config.yaml
n_layer: 15
d_model: 384
n_head: 6
n_kv_head: 6
head_dim: 64
d_mlp: 3072
vocab_size: 14218
activation: "tanh_gelu"
norm: "layernorm"
norm_place: "pre"
norm_eps: 1e-05
positions: "learned+rope"
rope_base: 7270.0
rope_fraction: 1.0
qk_norm: true
attn_scale: 0.125
bias: "all"
tie_embeddings: true
parallel_block: false
init: "normal"
init_std_qkv: 0.0212
init_std_o: 0.00388
init_std_up: 0.0212
init_std_down: 0.00137
optimizer: "muon"
lr: 0.0143
lr_mult_o: 4.0
lr_mult_up: 0.893
beta1: 0.9
lr_head: 0.00388
grad_clip: 1.0
warmup_steps: 0
schedule: "wsd"
decay_fraction: 0.905
decay_shape: "sqrt"
final_lr_fraction: 0.02
batch_tokens: [32768, 65536, 98304]
seq_len: 384
doc_mask: true
z_loss: 0.0001
train_tokens: 397900000
steps: 6503
dataset: "wikipedia_en"
MLP neurons of a small language model. Each row is named by its layer, matrix (up: input weights) and neuron, and shows model dimensions 192-319. Each number is 50 + 15 x the weight over its row's rms, rounded and kept within 0 to 99.
After each neuron's rows, "fires on" lists the tokens most often at its 100 highest values on Wikipedia text that the model never trained on. A number after a token or word is its count.

L2.up418:45 64 88 59 40 40 31 15 49 43 54 48 59 51 44 37 60 60 43 70 38 11 43 54 60 55 59 45 42 50 60 52 44 51 63 30 39 50 39 66 71 37 72 46 52 21 41 48 63 43 49 53 44 14 44 32 23 54 50 73 44 58 34 75 56 27 54 87 42 35 44 59 29 33 62 44 49 46 56 51 59 35 54 66 66 21 32 61 57 74 54 47 48 69 34 34 61 29 55 44 73 35 62 81 68 59 61 49 43 85 78 30 69 52 36 32 37 68 42 51 49 41 44 55 67 42 65 42
fires on: "as" 12, "a" 9, "ar" 8, "ab" 8, "eg" 7, "ald" 7

L2.up1648:66 14 34 52 79 50 64 41 39 56 30 45 47 35 57 38 48 76 34 68 72 52 57 61 63 39 33 54 75 55 60 57 52 72 30 52 52 33 54 67 37 62 34 33 53 37 23 34 42 59 61 39 49 76 65 46 79 66 29 79 60 45 61 56 48 37 53 38 60 81 26 39 33 45 84 70 48 47 51 48 25 50 59 41 38 68 47 49 65 59 60 28 56 54 36 41 40 54 47 30 33 62 42 43 16 50 43 32 38 46 26 44 68 67 43 34 25 36 46 77 58 36 45 41 65 58 67 73
fires on: " the" 16, " Win" 14, "ent" 9, " red" 5, " Ben" 5, " Loss" 5

L2.up1810:49 43 87 73 32 65 56 55 58 21 39 36 49 61 29 67 30 45 26 49 35 67 41 59 49 71 54 39 73 22 55 35 50 56 25 26 52 20 56 79 46 58 49 43 49 53 55 40 65 57 54 35 41 35 44 64 26 49 27 29 47 63 37 45 37 68 59 45 50 28 53 27 57 53 64 19 54 44 66 55 45 58 57 51 58 49 24 45 46 45 65 52 59 41 71 72 36 58 48 39 44 34 53 53 44 61 53 78 22 52 41 51 19 29 47 79 42 62 50 36 46 60 48 41 15 75 67 47
fires on: "ok" 25, "ri" 8, "ere" 6, "ce" 5, " cle" 4, "ut" 4

L2.up2629:60 51 68 73 54 33 58 36 42 48 46 47 50 48 43 47 39 68 51 32 26 69 36 40 79 65 56 54 21 42 46 25 57 55 55 19 15 24 50 53 61 54 52 64 75 49 53 41 77 51 62 40 66 41 57 54 41 61 43 45 42 48 34 44 49 65 43 21 50 55 54 44 53 51 81 68 31 56 42 69 35 29 41 35 39 28 60 56 59 69 67 05 53 69 59 55 55 45 58 38 24 50 46 27 65 44 55 85 47 57 60 45 71 67 40 32 31 44 68 23 53 42 38 60 51 42 55 63
fires on: "om" 16, " reaction" 14, "et" 10, "met" 8, "ity" 4

L2.up273:57 32 44 62 62 42 51 11 55 35 81 57 50 42 21 57 36 29 73 57 28 67 50 59 69 69 13 51 48 42 81 35 53 35 63 35 59 44 54 62 63 53 76 16 49 69 67 50 59 40 38 36 54 32 51 64 41 72 48 74 60 50 46 54 28 36 50 64 49 66 75 48 44 56 39 75 49 44 43 41 36 36 48 59 65 54 38 59 62 68 60 40 80 46 64 26 27 47 42 62 45 48 50 34 46 42 63 49 53 82 65 20 51 21 61 43 70 40 55 47 63 56 52 69 47 80 39 38
fires on: "z" 20, "m" 10, "str" 8, " Mr" 6, "L" 5, " Dr" 4

L2.up1896:49 64 49 81 45 48 46 55 46 34 50 31 34 57 40 38 67 44 50 49 34 60 58 40 53 38 94 64 57 70 45 23 63 41 56 48 34 20 68 62 17 29 46 67 64 39 35 41 40 42 54 65 58 48 72 56 59 32 68 41 28 71 60 25 72 63 59 27 60 54 62 57 68 38 63 25 53 69 53 56 25 58 65 49 41 58 18 46 68 57 54 58 57 35 45 56 43 77 69 25 49 32 56 37 46 48 73 64 59 66 70 62 42 36 69 70 14 52 70 47 45 28 63 31 49 73 77 55
fires on: "P" 23, " o" 19, "Th" 9, " especially" 7, "p" 5, " min" 4

L2.up926:70 63 61 35 62 64 49 66 48 37 48 17 35 65 66 36 24 41 62 64 41 58 31 50 67 46 35 47 45 41 30 55 46 26 67 24 56 43 48 81 39 85 68 60 46 57 64 37 67 26 55 72 25 46 39 22 51 67 54 50 73 20 50 28 33 52 35 48 48 39 49 46 56 63 33 42 60 36 35 63 56 47 48 52 49 58 59 25 68 32 72 78 68 68 52 51 45 46 68 32 50 42 65 54 38 47 82 51 71 61 83 67 54 57 48 35 02 49 59 48 64 49 46 65 40 55 52 65
fires on: "p" 47, "qu" 7, "d" 6, "ack" 4, "aul" 4

L2.up2034:49 58 41 30 55 38 53 59 59 56 53 41 34 62 83 76 54 56 52 49 45 40 56 55 68 72 45 41 32 46 27 59 65 36 19 75 29 39 41 70 35 40 49 60 63 39 50 61 74 67 43 30 48 33 73 30 46 51 55 43 63 51 70 40 63 44 49 71 68 25 48 50 45 36 36 64 61 33 56 51 28 44 47 54 51 51 43 66 57 65 48 58 44 53 20 36 45 54 46 41 57 77 39 45 52 35 50 81 73 64 07 43 55 48 42 47 78 72 54 41 57 50 35 58 29 48 20 57
fires on: " at" 29, " from" 16, " From" 7, "du" 6, "r" 6

L2.up2877:66 70 52 56 73 53 43 46 70 37 50 21 64 90 75 22 19 37 41 72 52 59 55 55 57 42 35 48 44 45 63 51 45 54 65 73 26 49 40 11 22 59 34 37 45 56 56 47 60 36 76 25 38 48 30 70 49 64 46 38 54 42 34 37 33 45 47 55 70 43 26 71 48 37 45 55 52 29 65 77 48 48 43 44 44 46 51 25 55 38 41 55 49 64 51 16 66 41 90 33 20 76 15 34 41 53 69 36 45 41 31 40 49 29 47 50 58 50 17 44 40 42 60 81 43 67 62 11
fires on: "-" 21, "/" 19, "we" 11, " went" 9, " North" 6, "oc" 4

L2.up2383:56 46 55 38 52 14 37 52 58 76 54 47 57 78 70 38 43 56 68 63 62 68 58 29 33 44 35 65 45 86 72 36 52 27 83 32 39 29 47 31 46 32 48 59 49 50 56 83 42 61 44 44 43 34 55 64 45 24 38 55 44 62 38 34 42 34 35 63 67 52 64 52 93 67 71 57 33 38 61 54 30 45 45 68 43 56 51 54 33 21 63 59 49 46 35 47 27 46 39 65 47 49 45 25 37 52 60 50 56 25 40 22 44 48 53 38 55 58 64 35 57 37 39 31 64 53 58 23
fires on: "g" 22, "m" 16, "b" 14, "al" 5

L2.up1955:37 64 63 63 58 42 47 55 62 54 64 37 55 56 49 74 53 55 34 35 70 48 24 44 58 56 51 28 49 49 39 42 51 24 27 45 73 34 45 53 46 64 54 27 63 85 49 40 21 64 65 10 50 48 51 31 44 59 48 84 50 46 45 60 60 26 54 36 36 52 47 83 45 32 38 21 51 48 57 46 53 50 43 75 50 81 31 66 79 74 62 69 29 83 71 59 20 35 56 36 56 62 46 34 29 68 40 70 69 32 29 41 64 45 64 68 60 17 51 66 48 69 46 58 73 50 42 62
fires on: "on" 19, "E" 15, "15" 12, "16" 10, "ion" 7, "math" 5

L2.up815:67 35 40 47 30 65 26 53 56 77 54 44 48 52 40 59 36 57 38 78 40 58 63 65 93 46 47 56 65 53 63 40 53 50 69 47 56 21 23 49 58 54 37 31 57 52 59 72 82 25 48 36 20 67 45 49 39 56 74 48 58 34 69 62 24 58 45 73 72 62 33 32 85 47 35 69 62 44 52 50 67 29 43 55 44 19 47 19 53 51 66 68 43 65 42 37 39 57 26 86 60 52 53 26 41 29 53 20 61 32 44 54 58 83 36 51 55 63 27 54 47 26 53 73 77 33 62 53
fires on: " U" 17, "p" 14, " e" 10, "a" 10, " vs" 6

L2.up439:58 50 40 41 48 68 61 48 50 54 42 43 44 75 37 52 32 46 39 56 55 52 34 49 40 86 68 66 46 41 61 33 71 75 58 43 17 73 46 45 38 83 51 31 60 30 38 61 55 53 50 35 42 37 24 39 45 79 73 56 65 32 60 61 69 43 49 59 59 35 65 42 45 43 61 49 45 50 63 41 62 58 66 43 22 29 62 38 44 69 43 27 40 68 64 51 65 39 49 42 87 62 48 65 48 65 69 51 47 24 44 60 47 74 25 84 43 40 45 46 53 63 56 60 36 40 56 44
fires on: "d" 22, " from" 13, " by" 10, " via" 10, " and" 9, " &" 6

L2.up432:53 26 73 63 55 87 65 34 38 24 72 54 37 40 47 55 31 76 78 27 70 58 71 58 33 61 54 58 75 56 46 20 77 38 48 71 56 29 58 42 68 51 12 48 41 37 49 56 60 42 51 63 20 32 55 65 70 42 33 30 62 66 44 53 59 47 29 39 61 40 56 64 54 59 50 59 59 56 77 62 30 48 55 47 30 38 63 46 29 41 54 31 61 65 45 60 16 50 42 62 47 36 64 57 51 51 35 33 35 59 46 58 36 47 66 88 52 57 82 55 46 54 37 72 57 60 49 79
fires on: " days" 14, " minutes" 11, " hours" 9, "5" 7, " weeks" 6, " months" 6

L2.up2635:31 58 63 61 54 31 55 28 57 08 49 16 81 80 61 76 51 57 68 41 78 42 26 48 52 57 50 41 30 49 66 52 50 50 30 35 44 50 37 20 57 54 32 71 57 45 38 60 59 55 45 54 36 89 79 68 50 42 47 65 45 47 36 42 47 40 61 64 45 45 32 33 47 56 58 38 46 55 46 73 58 39 46 46 50 60 32 60 49 45 69 55 39 47 40 45 59 42 43 52 78 45 69 34 90 41 42 36 21 37 34 74 36 64 72 33 36 41 53 63 65 40 50 68 25 53 38 50
fires on: " may" 28, " al" 8, " correspond" 6, " c" 4, "end" 4

L2.up2429:67 54 27 40 67 08 51 17 34 53 38 50 43 82 57 35 37 54 60 53 49 46 57 49 27 53 25 48 40 63 30 51 57 57 94 42 54 40 34 43 62 56 77 66 93 47 50 19 63 33 35 69 43 54 82 71 51 45 75 44 61 41 35 68 53 51 61 48 40 58 59 51 59 48 71 64 49 50 42 53 30 41 66 56 72 36 54 55 51 45 50 47 32 62 35 45 43 42 77 23 43 45 45 33 54 71 64 56 34 40 44 51 52 58 61 49 94 45 49 73 54 77 60 30 34 37 38 51
fires on: "|---|---|---|---|" 11, "|---|---|---|---|---|" 10, "ill" 8, "r" 8, "|---|---|---|---|---|---|" 8, "fr" 7

L2.up3021:60 62 43 25 52 21 68 33 51 69 26 29 99 67 55 38 44 47 56 41 59 47 52 38 61 67 36 38 46 32 11 78 57 50 42 71 50 31 45 60 67 82 70 41 44 56 52 47 38 37 39 42 58 50 68 46 59 53 41 60 41 41 51 65 44 46 43 44 35 46 73 43 82 62 67 48 41 39 70 61 57 51 34 54 42 74 53 21 48 50 19 58 52 41 64 24 43 45 59 34 38 47 38 60 44 72 39 47 47 23 43 53 36 41 62 51 75 35 63 45 54 55 59 54 54 62 63 51
fires on: "one" 32, "on" 9, "se" 8, "so" 4, "ody" 4

L2.up308:77 42 61 46 54 66 33 52 71 68 57 66 53 57 16 42 56 47 57 68 57 61 48 19 29 31 77 77 45 67 44 50 18 62 45 43 43 44 27 43 44 57 47 16 46 53 43 45 60 49 47 71 44 43 45 51 61 62 57 59 29 19 58 10 41 51 55 60 54 28 49 66 61 47 52 65 47 29 27 44 44 47 27 51 54 71 40 51 63 65 55 72 63 22 36 56 58 67 76 50 47 42 47 37 35 62 53 39 37 40 49 42 48 63 62 45 43 64 41 49 20 29 59 44 71 60 30 44
fires on: "M" 17, "m" 13, "b" 10, "ire" 8, "5" 7

L2.up988:54 71 35 68 30 59 67 44 39 55 51 64 24 51 62 80 36 88 51 53 43 64 63 38 46 68 40 59 78 47 49 79 41 60 59 60 49 33 42 69 35 36 48 53 49 47 22 59 88 62 55 71 23 65 62 23 63 24 52 79 35 53 55 78 62 46 40 52 73 35 36 39 71 59 24 40 60 42 34 37 56 50 47 73 64 48 51 37 26 54 52 49 43 60 43 34 59 53 43 53 71 44 28 58 65 68 79 58 59 22 22 62 58 65 36 63 38 33 38 50 46 48 58 66 37 55 51 45
fires on: "ed" 22, " of" 18, "ted" 7, "ated" 6, "it" 5

L2.up2981:61 48 59 54 34 46 62 27 40 40 49 22 60 31 44 59 47 78 55 51 45 49 64 18 65 49 66 68 34 20 34 51 70 48 62 49 74 52 77 51 58 47 48 13 31 69 57 56 76 52 39 81 49 69 54 68 40 62 48 39 44 30 38 62 54 44 50 41 41 61 59 35 81 73 66 44 44 55 67 32 37 59 37 91 34 69 75 34 45 28 60 39 66 46 69 49 57 51 63 74 30 57 36 42 55 48 47 46 58 57 39 33 46 54 46 39 30 52 70 49 72 44 34 52 72 52 41 48
fires on: " ft" 20, "g" 12, "in" 12, "ob" 7, " Pil" 6, "aul" 4

L2.up2937:30 69 80 76 60 33 31 59 32 35 35 55 14 48 59 59 59 47 46 48 16 39 22 57 71 57 47 43 65 57 36 57 45 37 51 66 82 40 71 44 19 67 54 32 49 50 57 42 57 55 42 43 47 63 30 23 67 44 63 63 21 59 67 46 53 40 14 44 55 27 50 27 45 35 82 32 34 68 40 76 60 60 71 49 47 49 47 17 40 23 40 24 59 53 60 68 48 69 50 40 46 68 55 56 41 35 59 58 53 51 25 61 49 68 45 64 56 46 51 44 61 37 77 77 71 70 69 51
fires on: "onna" 17, " a" 11, "-" 9, " its" 6, "math" 6, "os" 6

L2.up3070:69 36 65 52 59 36 45 54 80 45 64 49 30 55 58 46 54 60 53 55 55 39 44 47 23 37 39 68 51 47 48 65 17 55 56 55 23 52 45 76 31 28 49 57 42 77 28 49 58 63 65 33 57 32 47 47 42 36 50 28 60 52 58 58 20 75 75 45 47 65 45 47 49 41 46 48 64 48 51 51 53 71 64 76 20 26 33 22 64 66 31 48 40 26 33 27 68 43 35 67 70 55 67 62 55 57 56 38 55 60 37 84 41 35 52 52 40 46 43 86 37 38 65 49 77 67 38 45
fires on: "em" 14, "ap" 10, " rep" 9, "ep" 7, "ec" 6, " res" 5